Weights of a small transformer language model.
Training: a variant of Muon for these matrices, 439M tokens.
MLP neurons of a small language model. Each row is named by its layer, matrix (down: output weights) and neuron, and shows model dimensions 64-127. Each number is 128 + 32 x the weight over its row's rms, rounded and kept within 0 to 255. A neuron's up and down rows have the sign that makes its largest values positive.
After each neuron's rows, "raises" lists the tokens whose logits its output raises most directly, leaving later layers aside.

L7.down198 [ 72 145  94 191 173 196 137 180 143  81 120 120 153 114 153 161 148  85  94 101 116 105 144 122 133  73  34 106  89  92 141 117 142 122 154  80 122 132 142 108  99 108 126 108  98 157 175 114 147 122 132 160 155 153 107 118 101  94 163 163 146 169 213  85]
raises: "cing", "iones", "tern", "ion", "als"

L7.down1066 [140  59  90 163 131 150 119 200 100 122 145 134 140 133 119 176  95 170 140 104 114  69 142 220  88  94  94 123  90 139 103 116 116 136 125  94  92  95 163 126 135 153 134 143 121 130 145 179 130 168 190 164 130 139 117 108  82 163 106 168  98 167 113  46]
raises: " during", " today", " throughout", " abroad", " after"

L2.down1226 [ 80  48 128 104 148 119 109 119 117 157 158 103 126 195 130 189 212 117 115 130 159  99 140 135 148 150 176 133 121 111 169 130 145 128 108 142 182 113 128 133 121  83 114 123 133 145  25 118 100  86 114 125 229 108  60  97 107 114 102 160 169  91 113 145]
raises: "://", "Gls", "icted", "nian", "anced"

L7.down1168 [133 118 117 152  99  79 133 145  74 139 164 110  58  32 145 102 178 112 113 122  90 114 143 107 123 160  97 161  93 115 163 128 100 193  86 228  97 126 149  93 122 179 148 136 114 153  87 131 141  97 147 161  89 154 159 125 127  90 144 163 106 122 133  79]
raises: " and", "ound", "ause", "ism", "uki"

L6.down623 [135 183 104 193 156 105 194 152 114  99 136 167 198  92 120 168 168 135 159  89 131  97  95 106 144 140 111 153 172 145 109  88 119 161 120 117 118  78 183 177 105 107 131 147 159 107 115 137 121 127 107  34 100 166 131  98 104 128  96  69 157 142 142 194]
raises: "ified", "ifications", "ification", "und", "ify"

L7.down706 [ 80  73 145  96 123 133  85 147  99 107 204 124  97 181 123 126 107 125  39  90 135 143 176  92 157 145 155 137  63 141 129 188 123 133  93  65 197 160 117  90 148  69 132 200 118  86 109 181  93 111  93 139 170 119  74  91 149 152 109 126 118  93 136 174]
raises: " families", " divisions", " locations", " groups", " communities"

L6.down1222 [ 96 200 110  90 145 122 163  86 117 126 138  68 104 120  93 139  86 125 121 138 159 181 181 174 233  92 119 153  77 141 114 153 157 171 118  96  72 114 172  88 105  97 122 117 122  99 158 188 172 110 163 158 129 142 131 121 147 126 170 100 126 145 157  90]
raises: "its", "iting", "ited", "ible", "sters"

L7.down725 [132 147  62 141 110 137 108 125  83 122 161 131 130 153 128 184 134 156 127 137 127 133 121  85 106 113 108  89 154 126 135 122 179 123  81  98 135 132 147 163 109 174 123 116 173 114 157 115 207 153 102 126 196  96 134 135 125 176  69 141 121  93 137 102]
raises: " \"", " '", " “", " and", "ant"